config = dict(
    init_std_down=0.00399,
    lr_head=0.00399,
    batch_tokens=32768,
)
MLP neurons of a small language model. Each row is named by its layer, matrix (gate and up: input weights) and neuron, and shows model dimensions 48-143. Each number is 128 + 32 x the weight over its row's rms, rounded and kept within 0 to 255. Numbers have three digits each. A neuron's up and down rows have the sign that makes its largest values positive.
After each neuron's rows, "fires on" lists the tokens most often at its 100 highest values on Wikipedia text that the model never trained on. A number after a token or word is its count.

L8.gate46:128042111045118111186110086091200111042119095090147152091150110159142144145066126153118082177123150089142166089103100107081135137160151135093125096114109158201164164154081143141149150162089074133156067069094130170097172152169089129149132131163112142074169078128083089117161118161153106116
L8.up46:091086141093125157122160114066089181150155133136115141119141131096150113122075109138098053106170164215126070132133081202130129164112134147166150109155110158076147114112169132129102156151078146145135092119144147151113104073120148129113129106113141062152118123133100131080193133110112047125
fires on: " De" 19, " de" 19, "e" 12, "ne" 7, " Je" 5

L8.gate173:130116155132146159142153104174121121112136158147100116158169165086149193127072127165137097154138162093134204098167089033170161105085044093094152108111178088110157138069131124091116092125069151148120074098136117143132144111122066138123136107131113148090101133086093196096164135133177108154
L8.up173:098132087143142155117114163168147156189126128077159181123177165161157119162133114102142128165147119091137099152108119121064124061115152128112099063149145158067180140108165100143135141151131133056130171124113089086122107167079158099149174131147141143123087128144170177134092141105145053090
fires on: "g" 21, "c" 7, "ang" 6, "av" 6, "ag" 5, "emb" 5

L3.gate418:088164144119141102132151094142116126112106126088124121124121121137086128087133154138114131171087112162136161089144117175158120131122125114159150190074150066179083189203080187165102170152131147145103114153161138123115101152159143206080170079126212137116153129160103175080039172148171158109
L3.up418:204182043152123139047179125128104106069110121038115130121143144157153147097123145161116125121167130110104130119118145124139123150132167145190136159148121127144088095093100153187143105120160079170109128098132141154126161092147123070140116143082157155103120128131116126131056137097169141131
fires on: "r" 59, " Rep" 7, "amp" 5, "ch" 5, "act" 4, " rep" 4

L7.gate105:127171070172122088123125119138153131091154126112158109156112065147090138130180132151129059105132085175158137163181099090126158153144121132164106118156061177059096130134075154107119095105106103085059104069104134164127125107123156163174143099124168097141124078164094126095115161149115163145
L7.up105:107085130090148158150139189119110151122108099186110102116089127095105108117118094142154147139165161142091124104098146095172154136121141126136090149100195129141126105132111106183157114071140086126206186174132114139145119120094139078112144146140129159090157136054161107111125123094096154123
fires on: " c" 73, "-c" 7, " st" 7, "C" 6, "c" 4

L8.gate473:116102139144149149138131153150112174128174090162116147146101076087085139122173168171156112138093151170190187094064070148167183093092166127143142115127225134168091114127094158184174130106083105098127127124117118081122104009117155183161100117105107140121131096132123158143153115162163063148
L8.up473:137227136152199173065137152151097130120136095122137148119107107190152079085082189150116130097170064138097161175046134138116134112141104133156139061120175105169121136138090143141141150132082104136127125095171151144114154191160156149136163102120138169157075145154121093104076093099091076139
fires on: " Rep" 26, "p" 25, " rep" 10, "io" 6, "ep" 5, " |" 5

L6.gate404:164105162125113136151128099108174086103076145167106171142137178083171112118148190136112144134084136128140146146093144124130161116104113123124124136138139157169157118101176175165147111094117106108102143131114153152120111173037085106166123125156159075098121105180090194212140172094128106159
L6.up404:156110113112144187132147148169158092130102139091205114125083142159122098123138182107079139060095176118117125114166100116147098119136121121121114036150131146145141167104073153180073087119085119138117147148139146110165162152108090132130092193124192113185088170149131110124101177164130154120
fires on: " the" 38, " sur" 16, " r" 14, " b" 10, " ra" 5

L3.gate192:129094169109134186188137158128101174149063138103134173066116129125103131112109069166161037183126132161125133119149165103174152073117126189095120123143159145059095177132129192131125072124111181081071123094055199073086148129123110160124162144096100132160069175172095153141123131121118087145
L3.up192:148175181126127099090134102130074209126092069136114049179049108145120101064089102199123101183087166180102150116166113112106142123162118130149236144170110106142124132152120120101125120133115153146126066169135157147085125124114124134152098069124124103052162124162125116075154170109129133135
fires on: " of" 40, "ing" 19, "." 15, "ating" 8

L8.gate402:149122180170109131133123144133089091150158148144169090126186132179165137123122081141115071105087155117109137077073134072108155160156180152168100155170130131100122106113068164126132141145099107181107136142090144078206143178092115137154096123113153074140116108103163154192068173134091127176
L8.up402:078115149117143113097131123145146115161080091100136109112150183087156107160081206119158080083117156168090149132119113148166124069122128111187128061090124125176120170094142133138113115145059135166203122093089129147103142133092216193190070164178070174144117132120148137097169148109116109131
fires on: " Mad" 21, "ad" 11, "A" 10, "a" 9, "th" 9, "at" 7

L3.gate400:110146131119122123172153108141129126116160102110129144141177067114095107152178085075113106182114103105135100124179130114129107105129169080151107134145151197124175102123120118103132116148122174144096106089125106100060165107135197082165117228126168156071175108106114167139183091159133126174
L3.up400:093190076106142128159156161148134139073133157089086158173134110169116139153148102081147114086122170170144119098142149171129113171134128089132095134082144133128072102200167055108111149143167114107151078129102146135110153101117140109094084122205153089169116137151110135116166056152150154069
fires on: ":" 19, " (" 14, "E" 11, "e" 8

L7.gate59:141153153132135151196182111103098116141121110110105105141161119108139111127080108114155121102122121123114141109108145150120139130103178173139143135138060168131136122159095170108038086135120136065181172132115146115134117150149113108110141166127071077118110141149081077107121169180100120152
L7.up59:107138126173113197120194136140073108113108141174093066162162047135133140085109103103142150108096187129175138120142091107070135113112126142169151091188076170086140116131149132103153124191047101078128174151169085142120133137089109119142138135097107098099135110114117063130126084120161077160
fires on: " h" 31, "a" 16, "l" 9, " gl" 8, "b" 5, "n" 5

L8.gate318:065170115087150158086141088135182131178176134122161136165124178132087097149130147193090140141153128147139144112100138157186148143163093170148116131204102077122084127138142108130131156081129104118127095128168088108056148088178096159131095073061108132102102115119153130184128171146104166176
L8.up318:150096141160150183123117161071164100161148124155140141175110091126138122154103147102153143136099165157131116148140159128154134145192097192094192156172114141165118154087149112110105136137114026134074138124145156114158124150130065102107164148154120123144057116062111129156107081136213132122
fires on: " B" 37, " d" 24, " b" 7, "b" 6

L3.gate293:183074116162156081083113104162101130152147121090115164059109026123095112132145105134148119145092119148116162163169114126089141107142149128072121114086100190185134147138102154145145164108150124064124173045115161131128124113106076138144130114179115149098110096114164072132172119110131104099
L3.up293:126131101110123063133112074149136114142099176142147141139065163096122117091145136158099161127160149159132169181155138109139151087135135117080112171159098180152189151111144113109141158168144137098128106190094133091081096087074141137164067102133123105143121210139086134183125123091107102118
fires on: "an" 71, "au" 6, "ate" 4

L8.gate390:156111167115046152103082160178132114101197142120128067146117131150135093145128089144175077178130110102113144140091137100137102106103073104081161172105170093164087119135159061058102181127112109119221124142105115106112140178143132111130136067136176164165082146143087127137069147102157153170
L8.up390:159180194114107170141157146098140133159117114129106167106116123135098141176138091116089131109067122095144110163170149170161098138109130144087136097111107146055096136133176125150105150134115179152171126148162118109157060101124098132079162110112151152105139126142121161166056125107129101159
fires on: " un" 26, "-" 12, " Un" 6, "n" 5, "ct" 5, "c" 5

L7.gate352:136154135135074124077088098166117163114144136116143085126108139136160118085133188133122132090131084126160096112151111108183077136108093101103109095098120126163169089131178196110093138125184105116135157148146061101131142165138100134147122154071128098112109058172119142123087109159087169098
L7.up352:154160104128055087101140132173093105103107141053125136107124110107140136142116134117163148098125078138190113079114152123160093136123096085129153112099143119134151082161132179104124144134134111128117183128205057126133145174134136122128139157078141146153118112114064155149104117188119101115
fires on: "ud" 15, "od" 10, "/" 10, "n" 6, "lect" 6, "im" 5

L3.gate63:100102169124145149168116133103176126144157145100181107106077104082127108097114110119134137110094168080106151141086123084053084139146079145133130122116131167138139105156184154155113125186147103113149069082100105061164131106139180167106166144083127120138087112191127085145126139091087091124
L3.up63:198110153167125131144148141108137123164207097118163110096052094082124094135108120088163172166162145089136060143087132113157134131114137181144153100115122109166178130160070133098082140076110200086137137072111180109130058176167150098132186131160116173072077094112112144171147148125125098111
fires on: " " 36, "-" 27, "is" 13, " |" 7, "ir" 4

L7.gate218:130130088105129087132192151082183150088090162115117109100100130106111093131140074040123114160088073143038124091137087156096116167125148107145130135143150097141136142116112089118110169147093114114116167076100101164092101133109149142195122167173154067083136093173163109126098147103148144151
L7.up218:179124143148103093109143140138134145156070150186145084116148091162088156121148157152102199131138129093113168096172114176141136154104062120183104161131131150203157132121066082126116128072122047157102120185150094101103101125111128150164122137078122154119193077134123144106203106163080112147
fires on: "-" 17, "he" 13, "er" 12, "y" 9, "ch" 7, "row" 4

L6.gate45:151159122145110083160124101200130128067092091082130162078127145125143126144083156060122169167133177143156072093087197117101141134103162131121090179111114114142168128162104113145057066117169142162133139117141148127173107134118066067119129143183161132091131110079127123146083098136123090197
L6.up45:177077119106090131156134151182135132146157122129068122170112187104163145151115115103166125130113109118081133068225182178133088105102103130178083168208156131103133098120168127067139124162151094101129121095123070169125143065166143146168120092180070150126136181129130116120136137138117143137
fires on: " |" 30, " that" 10, ":" 7, ";" 6, "|" 6, "ir" 6

L6.gate486:104144090150138101151083101135059080123161111142153106121091169159099098119079166148134109162139125099125128149139150137155130170098121085141126141158151158111169088137151108158156077107150088147185114073117055130131085193123117042106110117076148167140103099072172133105121121104141144094
L6.up486:124110116122095126139144095188132107115117111144126147117148129137168091141121151108076113162163098156146065119114166161151170115146116169122166184121137102206137154171118150130176117116084091127136137116144112128160084157034100134170116118121152173080153092123099119120077077128100218151
fires on: " f" 57, " ent" 10, " des" 8, "-f" 4

L3.gate85:110137131099155064102136086171074103136137127130153105068121113134128140132118140177112127126190156092172138082131096175092105139133152053176150167122171104078108125127160138151133152152115123212206146081115119128124104139180122143111180177093139133143122099070130109066162146132153058138
L3.up85:114177063194067119162158137086156112093142117116143097194113135123135132112142156182171129140172118102180202151140138136137119214102087062161113162141161148107073085154119143139124143163123080117151128197129157144160156117121118133146097100171158150161082090151151063094135159161127100113
fires on: " (" 43, "ast" 13

L7.gate511:150145109172136062180146114119100121096177113077150090094126153114106069140160104107155128158126108151164175116099120110109145094180140152126135115165096086113097103083151117126112135109103113115131103091086156109181149102090105094152131160071134148163139121159193094080129202141073164095
L7.up511:149151120130148070157109106057138116082135148073126111111140160156137165120150102142166108094167174162118119138165150138107128069173148194110079086157162129100137136127160114131107197056083113112139074132100096126163157131171141133108065132120136122137174086151176095089146125137059135105
fires on: " c" 34, " f" 8, "c" 7, " feat" 7, "ec" 4

L7.gate412:177122170050119131074144135161110125117143137111078112152152067096120126117184150141143063166097098165108123121136110144176115132175082118112175165178162092133083131135149118121122120163147138106175114106099210129130122107146177126109132111070078175144185056193132154130120136152097135156
L7.up412:149142164142152153192117165091085120088162166089111075121167129156134130181091124079145109160161113100107103163099115129121156147121050132174085141154097150161148116073172106116150145068111094176087131157147104110120115142119102128173170094105248123136138109094061109134108117124106156140
fires on: "-" 26, " res" 12, " th" 6, " ab" 6, " eff" 6, " ph" 5

L3.gate187:100097181128128072118145104086169141129102131172101196119174124134134106125089119115123135122054084151112150101154122103099139175113100136149085130114101124127157124151106132048134109135143116110176030042148194134148130144133130068160112070109169151108147147147120117123165102090166125123
L3.up187:086168109134183125152107095123171122085159131128157101114097156147161074114123127183136089085096154192119131121135148121168118179103156125108101183163111142092105106108114121089141156115099137121093174128173151176137130147122097156131136091147127135084148164216120146136133125106189085175
fires on: "e" 20, "re" 17, "le" 8, "lo" 7, " de" 6, "o" 5

L7.gate158:170119116127130147124140123127139125131144177137109055194116162170079113166160115067122119085154141144174143155066138115144109210099136109186146150128172139125133114152137106105116152121120137098088132152092152158083124136126145126141084157104156103127104157102149151159105114100089104122
L7.up158:154116083078109088082148109103152137153063160060102079076131150102152174160142201141141135138176099166102114074131137105115133171148151151157106130132105077193105145073132061144096170162170162144159098182130112122158103118139105156129125135137126179136149077087108118137121112183110168145
fires on: " National" 14, " States" 11, " World" 11, ".S" 11, " res" 7

L7.gate210:104096090080058072078118099152130131106180057080163117134103167148139126153078109170165122141056094112183076090183099105072140180168111105146110159096096138116148141141126104127126069150148139112161114137119128167125161134080161093163151107108183133159162088141134126138175079128143104095
L7.up210:192137135131155151103188022104131107113152112100082079144150083140117158052117099101160136111147106179099069136106214145133089162155171127191162109114128110118102142141188125068164090138139132137127152150103049149154131131083158143105150129160137123124194172116147092143122160117111090105
fires on: " that" 65, "ong" 6, " \"" 5

L7.gate337:087128059087135152155118143157082058126133182086130115165094166158152151094138095132139138108088077088114122165155109136107170112089078085142163128162165097141100156120109129134073119093151105143114176129099101096187147152116164062184079205180109101153092117156093107149049189189112104125
L7.up337:190116173153088095100128166123171130101114140088163101093128123157118097157092159089078204119187136145138169154155089105139095079152161066129154118166103134138093125137086140160106123106192125188110136150164169149156133114121134133141140155150149105117115208078138143152156129121162134205
fires on: " r" 88

L8.gate1:071133081156113076164121110105088143128093191093119141109153164092077154157140117087133084156128184071071155143149163146076167135136143131151075139111126117096172136125118181149113125117117076130079082087094168095144105142120092128095101125067126146084158142102122128065227117155118181129
L8.up1:115112149170135078103163101125121131093139111122115117095077134126166123064131133159159132116132120133110099113139117140127134124187153145105159079159093130166111111108106186102084099121089157082144125103076123171136173131127192200117149097101112138115173104126178155103085155138122114127
fires on: " p" 79, " sing" 7, "ing" 4

L3.gate42:135088163139153112118160180130121110133088113138086081152112170116120157161112090128101213182124123115155118108107066103148173099136147120172128090142139149170141135107179121104146076131084085142174152136090058198069114125149123156176080153162140082124143112057115167151152175145158103137
L3.up42:166095084090111099172106124119050082125127131169126105077128131139121126137128132095123115125102151094142154093110167183030129140134118155114101176113167144167124064213101179143116117121092163091220095128137133085121144151145125150129116119096089102166123149121128166164161127126195068159
fires on: " cult" 12, "ist" 12, " life" 10, "ebsite" 6, "ts" 6, " career" 6

L6.gate496:192146108130104112139124117143088127144147117102109135165122116085127083111210120172149145176110171187142122097130184136160137130133186163102128119122058120132116129140040111097113123110168158088141144179100138123121152169155151166137179154143163140189095181073134114071124135210134157112
L6.up496:138080088132147131146087152140136111165116129102065135111087112140184139077167119132151178159128099180132048090147186159130180113113127145154153070102086103134179140162174105105078088134150128117141150151140108102084118112123137142129131171081141075128179156102118077101114201170152100114
fires on: " ch" 18, " Ch" 14, "er" 10, " rec" 9, "ch" 6, "ong" 6

L6.gate432:105100107114068163169143105161173125126152117102155189216114209129110096141118071177123135137115143123055147124136153126135151146081137126162123060119127122109119176168186131107079128116083120161159110150145116199067151149195132123087129153155108121134178167144133160145127161112067118151
L6.up432:118130083122124160176046078147145174124092123126189105135102170154129122151181137086129075162141127159108143149133106136132124132100158116158131121076104053134126145222094113127040065167133133144030112145103102133068151109106166112121122090109116095087153128150164170082162037150108167109
fires on: "m" 34, " rem" 14, "em" 9, "ous" 5

L6.gate188:087159163105070102172181129150133161172115080119122148148116178079172086121132188134128134109129116148141134152086110141124128135196136084135194107183152160135173145123133147052120113153081087134120114105133170156127109127147160164089100124116136139147123148038055155108070061103085082180
L6.up188:196170121068135158086128116194098087090198069094105087182168140153121134124136140165107119091143109095101099097106136147214113074135105111156142119119082116145104084136154141108115161122121111184118144122118126070115191089159127090083098096115136099167186124146158199100139125147089189174
fires on: " b" 44, "-" 8, "-b" 6, ":" 5, "b" 5, " (" 5

L7.gate401:123119138051151051195109134075093159169175144114116102119093112142137128156126172158137159162130129120121104119109082127117090127179115167104141150165116134159088139159122081149143183184142123182103159070062146119104068162090109142105094130180117130156124109122087116140098128142111171103
L7.up401:113135082125088049106065192111140125124134110144119164159086135132108148095134138133104178187121102131146164108132097170119166068110124163098123118121122150097128139067174088074154125126120140082138148090074177090101134146097140151099137114157093177096135147120100126109108138136130176154
fires on: "-" 38, " H" 18, " re" 12, " on" 6, " se" 6, "e" 5

L7.gate126:116152106134106077207091115138141112131187099046125107164136135059146128159155108085121092145090144129122125119174130162130135159151039110144152150173135137178183112087080111128137092102138190111120101146107185132075161151156167129083146138126163068150171195134115169120142157170090053162
L7.up126:158142180134139106194102157158166157090130084124094138111093173190113083135157083142145102131159126105154076105159147075194129137125121150146134144132040118094128107151104124145073138118119134086118084134156166130134157096106113121133105145132153171108083157120148171111126146137157133122
fires on: "-" 16, "b" 13, " l" 10, "uf" 6, " L" 6, "L" 5

L6.gate406:142132113171185119147135113080153132142124149145125106135118129107170144164137061156082140175130062133120200150094098151014183149109094147141095177163170100112121104133157166114112080124129123129201096139126109171136092092149151158164154150136166223170110071193145111143097103145126154099
L6.up406:166132115115117173125127089146132175097159119103204091165149222193126113145138141127097156185202109111180176109130065117113142126182101153117120112098198134068141091105130162159160105148128118138090096132116078118105172123131134153200084140071088124107115107148143131077095073099123121155
fires on: " sp" 58, "ific" 11, "ac" 7

L8.gate391:125068045156129146178108107140129068119068108132194086183108156098096118091087120170159107093115124160088118169154155124146067184105112140109122099152150141137132105170113162123173149093131146142122104119101068135077084123121121116114110121205084121095136103168150166143108203135108217116
L8.up391:171192114118115105145119141154098138143129126120128098129148100101091148159121083129144137116083134119105045096154177085170082144143133175092143169166156136125111125136120111165131095055115144160125094081108161115091119059078160094134070106162116108088194131141181092184199186171095116142
fires on: " I" 22, "I" 21, " II" 17, " y" 7, " |" 6, "Q" 4

L8.gate176:118100152090097091156157193139108116119129164087107143162085128168084122099108122133148185111075093058114104142110117135126167187109123171125122172172061155121179110192073163098124125118129203156148161108082156102098086205128114117130062095116112141097147124158076131162129090139158087104
L8.up176:131162125079111161069134150140165145150167129137136168176094132097162172127158142105112114165099178149083147145133109152116134113113115097177160196059090126127144100130059090152066165085152091126072167136127139100140157137056126166108135128099122127122158072119101145111081163114112163104
fires on: "-" 45, " re" 20, " h" 9, " r" 5, "re" 5

L7.gate362:174205114116159146153123163157107140162139142168121148131126157112121129099159165130148095144117088146115067087157107150151121145099161108109101177097143165147201167167112193097137166162122116055107093088126110092120107131181083086143136096105125138139186124128118105088099132145109110096
L7.up362:058149152131090118113194163139120158094162096179087133176147126120165136099094117077149089146163161124106134117144127114092129137120151126129127066099093087182152068128158131120096109106102108128069137137183127157135152099172111110106189155080107177172160092139136178158095145116116190139
fires on: "." 15, "im" 13, "ol" 11, "ed" 8, "ud" 8, "om" 7

L6.gate1:090124175084131166153145108147047143092138175156127143109156172114131154113124098160146142154172134085128156173147128174125131149106098128194136173155122103146161111106107149091105136109119155139170129075123143155139166175131110132095152114172152124113094145139131077068136135173165097157
L6.up1:095133120126167132141134137118102113116146148176186138220171111093090116083073087111072137128160078190104103120166097120131183123163168145132175119134165097092136084088083160163108092159134061125115121172083151165163107135109072074103101118115082129133179159155141121112121179112118136091
fires on: "ra" 13, " form" 10, "um" 9, " pract" 8, "a" 7, "ri" 6

L8.gate428:110136109154136156154120074073135104151168185156121095129116153093168163097133041168112078108155124195124076107114112146149124126129080134134091155124153116124154136168109124060134132113109075076138124125053122166166119100135114121089070145126126117165082101175107104140091168096113157124
L8.up428:145124136088140173151074088108158160130182125159158144138122124155177110090151100135095172126101146129114162139133130122070115099180117168179104208142070196090139137097130122166150063117118101127158128137085119159146107152124162162103152063194159134123079130085129154088093140179159101145
fires on: " st" 28, "st" 18, "c" 10, " St" 9, " Comm" 9, "-c" 4

L3.gate491:193102146093115131130090114174093204144146140171139109124146168132107145114130176157176161110037188090132192111129157064101065159091098113147123112105140160099173150120121110116155117204074094121131145106207163123165120109097113085142110118119112110142141204109114195128124119109146116181
L3.up491:082097157165130136140135108169078159122167141077104135124168140123138130106110157145086127143106113118173120128085151121123089115135184108179108123121150165132142176136075119041134104172125150148112178126085138098123127166097102072095087105112095136188128177164160149167079128148163054183
fires on: "ud" 22, "o" 21, "os" 16, "oc" 6, " de" 6, "or" 5

L8.gate49:168138124143143095133136136178108104138156111143147125195115151143125105141121128086143104173113157105145165161150213107150165180139119087100113136142089095138118152093146122126136177100086101111130146212090151064097120159113093121145142142116117080085086144082147138155104126144085158137
L8.up49:106125047126081127093067143091169153167135117092187117188143148126090123102149067140161119100086119110117138121130161136115109110106098149168164136103127114140138084101144114199154137107112140123083116119085157131140096154076081118130113162188120122059106071176236146130141124162142109114
fires on: " I" 13, "et" 11, "'t" 9, "I" 9, " to" 8

L3.gate81:127080164180167169166157084123123198132153104132158143118077141148061135108131179121094169168122095095133137174121101126100110126119097158132082178149173134101164100146114122183107100126140155129180145127094121153092145102116155164124151157121148075160113122159159156143077152183135101148
L3.up81:128144141150087158080134154114130145121187150177108125143165192181110105206104114135050114158126100147163177117145092186118135119087129198154112064058120120171185089108128111077140110089170129048198118031172123152152119106088122127104121134126106099114130092101089128135126077143151187141
fires on: "sp" 23, "ies" 17, " sp" 11, "ers" 9, "ons" 7, "osp" 7

L8.gate37:164132110134140171178127145111145190161120154166086178123165156091065109159091152172106148101130120167153125072077099180110127179102139110181151129082149071154197132140160105069095109171111117055105153098077152156137071148143090149135143138134146166139126132113080117153077173095120123116
L8.up37:105139100086102145134107136167122185097069129154148116103089092152159161191111119106096120163140154120123165102237115110158157109166084102174184194140089139156128167077067138083117136107094116173107126087160152151182152193146060131140091112145070088177206096115121204094095104161162115146
fires on: "ro" 18, "st" 8, "est" 7, "-" 6, "d" 6, "'s" 5

L8.gate322:134146144098130131122096056129107126137138135143130128162122164110139154092109147167093107168136150152135067110155146141136173138179128176115121198124165161050118056167061147119101152126105114123145134026072166115127130054092115122113120114109139185103174153175145143155110109136122124125
L8.up322:137140118083149157142064108137096123096077182106115166166109147172095114105166105156097175125154114191116127100142191119139130117127115105123086111120121107138144062139119143106100046104141059114143130108118092141114089080127177079157166168157124187123149169063126140106099130121088120150
fires on: " c" 55, "-c" 12, "C" 7

L6.gate93:117142162175088092103127162112103096146107097178131159124116121154140122101158080175151100104091228058159137084124115098123131176165142145120136159073120113125136076220139084091164070042127118125119153141090105062174115114091099133112125118099182127186126153103143147112127096092131097102
L6.up93:124164068126103121143051210117098163098145146085124167114193093121133153137165199126081130071120133149159140090180141171101106099173154090166118129087154145138128135183144161155135082109109076138109161092128171112126115126117118151097105170154150202116177142121103121068107103073104103186
fires on: "/" 42, "TC" 8, "\n" 8, " mi" 7, " |" 7, " in" 6

L6.gate52:152137160159108143127121092113096158112132157124140181170063108138142153074138195150051118163120146121095106105101085099110178203106105117126116115208170162085121162109116197163172158177121146111099139098102092083174109141099156129174094086153082112118157085152108085150085165165141145108
L6.up52:109113174164149138154068176093150113132120061089120141061144154148103117185136113134121140135128082157133171110132139162159160103121101186129129115159106136125081144119153138105150157115118156084152113126124187141115213176152117062141104114162099136084107127158136094136111164136121143123
fires on: "," 91, "ra" 4

L8.gate358:098165127141151140170170099117120109128141192098161136135168140081156157127092101151163159142125144122152053128117121140063176114110106056166093112084091123097104044129108145062146143156117108129157061136096098144120166132104146172171126144082194082128110104063120145164197133095147114110
L8.up358:114155139135087118150142107162121066119125088104127115124207094155171193072091117114142103137135099146141080175120102130132102167133186105134109108099133161127149114110177151085170092112187063040114167080132156108159101112159139161120148126140171064126120130154166106093138118048117142088
fires on: " n" 76, "n" 5, " t" 4, " \"" 4

L6.gate437:080143109109155077107122128120170129105144124139130093142141166078139103117154152162129113081145139083101055139106113143094153097126050123110123120172150138117173049194142172116122104139143120127128144159075073134120072113118107151133132105191105135103146129197149139129159111191146134008
L6.up437:061128115134135153136067131103174133128114085107123143158125158152146120046159138061150134118112101123049096170106169144128142098160165133112147116118121106175128151101176087102158088120115118148121168153133151149090115135146155112091043098160123097116072169132120104135140174089167176142
fires on: " up" 12, " |" 12, "igh" 9, " post" 8, "or" 8, "as" 6

L7.gate120:124139104108160161117108122165097085134076114132092191126130074156083103128110168106192143101112092148058142062113176133066157185087178132135127169143118058130146129156117142135157137144102155136164100069097100126150150177131094114200100171136092104164129128142154135155129149081148115112
L7.up120:137152130093106127160120108115142182102195114128057077150115120092140080122078183154109075143107112202093193123124153133169096145128102126221133128147139120132127113137120097122137160145111122140123053120126160061127084062168109123110107139095129129093119071094102139128109124115128131141
fires on: " re" 35, " Al" 16, "l" 6, "ri" 5, " •" 4

L3.gate468:115168176132105114180083091111094076130163148128109088106135083103104109122170138080160140106103116174141124166194116123172171143163101213124099166124097191135119134165090152093128128116070122135156092062125182145140110154157137178183122131130087089188181142161140104116097184138164092170
L3.up468:160161099110150156126151132196063149157132103176090098094121168070121157090189168123071168122124096097070167091127083157129123131124160136100160145159107131127119132120103116121130147161151121127124084092185085203147119138103132147118136087162172135158117171092124178101097078174108129113
fires on: " by" 18, "ade" 10, "age" 8, "ment" 8, " call" 7, "im" 6

L7.gate236:131116151192160132189122088117171132107102137119144127147074165109129094174114144177228118092160161151150060115109108096080106193075190146143142117122114089107181126128148108146115108121116121120154061081159127088110191148135168079184183185130133134119168105101154182170148164111165141136
L7.up236:123112116114135191081104107157117175080182140106071135149152152088144127162089136138111124156156106146166160133154142114133120058177134111199119156115206166118178126109145071141123124128164140066085089148062138113123133147113134083128164123150166128152174111132092062142125203131142086103
fires on: " al" 36, " Al" 22, " ent" 9, " im" 6, "l" 4

L8.gate332:136128209080089040143159109099079118117146147121093129121107136121154153123128078138158130154131139176108134139092146174115132131079122124089085173144176113142164082155126091136144151132124186139107101108083182110123145153135145085157094159134131121077155117161096104128173145134132026162
L8.up332:109137100170130057127145169080070182133141168183138144154170103117126171073161091182056124091125100208107102152102162151161124155108126151072087136115124122125158090103113093091106141132141128122106157076114119145127114120157181129084135045120142092162159067196194136135165125144122077159
fires on: " Pr" 31, "e" 9, "r" 7, "le" 6, "pr" 4

L8.gate471:173099095140138115127138131072140096094150097120077134072105142107135114135110091112114168117113180189196129085146100116143131090092170181106122108132147145121149132120117143105133159202086120047118098103112140103127134053158131130077120125166175088158117121153120193101109174165077110125
L8.up471:082066142122123142179119088120113139118165123112150100158148077127163113102122136147128112125144088136137110042076131121131159088182166087126151135141098103151185112135179087153160137091158119112137100133123106182101088147111107164144115155070105116138097130120162181145132112119097085143
fires on: " C" 96

L7.gate395:118135116074190133176097129092106195151112131108145144125156162150065078084139139080169130125142101091129142125085137159127115101119118076186153143098098113090193167117122094080154110169091108140133165140099109084111139223117132128122157158096141156106092212135175189117115187115123131116
L7.up395:093085155178106080137152107108117065126118178078190179133132180172096118111106079103141068171122130125175099120171134081057108179150092130116128176196230164154082124164138124146110108129123113077129127165169130175058108104172128146178152138150172157141155117096127168159093110111124169138
fires on: "-" 13, " ex" 9, " Gen" 8, " gen" 8, "/" 6, "ur" 6

L3.gate325:137117193107074183109174112072054198091128102075111077089095162142197163139167084143107138126135099188102141191127105122144144183158110100135088195165159181182139136117117170152094137146139142184089133108126104177108204150120098092120152146125138121105086119120142121112191164082151144152
L3.up325:147082175147152109137100143168108114142139144132129131127143148167106091198097153140126140159199081076133136126117091132120133117055188132121195123165177113187118178078127111081163081108153116135091135091104047144154147166108132059157190137126146206152059120111075094187144085083106137187
fires on: "ro" 33, " Bro" 21, " Ro" 14, " ro" 10, "ru" 7, " De" 7

L7.gate25:147122090113089157126166112172163146085134126133164109073124135169077137143149109060134156112128079083112046091115076183130162139165083089147184168134106117125108153135101153156080078158063096109156155119139212101101196103126154111123085175142150070171110113128129107142155113167147087094
L7.up25:062116081159079102139144114128121176139158119183113105112159078146133124134145179125135142142191159118134079138155143121081119181093131101112155082107132085113184121126114095129173058111142123130138074097094148097176073146187147089168190101090180130174160133108204219133184073152119199093
fires on: "im" 18, "m" 12, "om" 9, "adem" 6, "en" 6, "em" 5

L7.gate28:115121152175153116138213146124167125103190137110161186078156142142098151139095104131118122128107112165105101093135143157092089083149156126122141129144116199112053142146075171115148109139106127121093148189114146131126099148096111087139103078141194059113136066172124121129168142083164100122
L7.up28:148149125131178146159111152094150148160182165185142097125071112088072161102128143124156175174140096128103140179078155091109149083135126108198115096154054180115139199192108124133089120114158069089146095110117101073134131125116166118166141138172057083179095142170145125087143112141116135103
fires on: "a" 17, "o" 16, "'," 9, "or" 7, "t" 4, "an" 4

L8.gate333:081130127153166099165085159090133129134059152149105124143111138108139130094168088156059133174185112105142154128117081139091104126098120111147142118124158122150133123164115136094073114093132198137135101126092166145062137150150148179126129153196137118146140135103117091199163139138134104078
L8.up333:101108177114155125165162141151137102121122115191145127151100090154145126161121149104121085091181143147130097116098075092140089111182147090124154100131167133099124113153134117150144119085125145117129068136113112181152142143102153090122150101114090123197209090081137144145150134181151095113
fires on: " " 36, "." 12, " |" 9, "ity" 5, "ist" 5, "ebsite" 4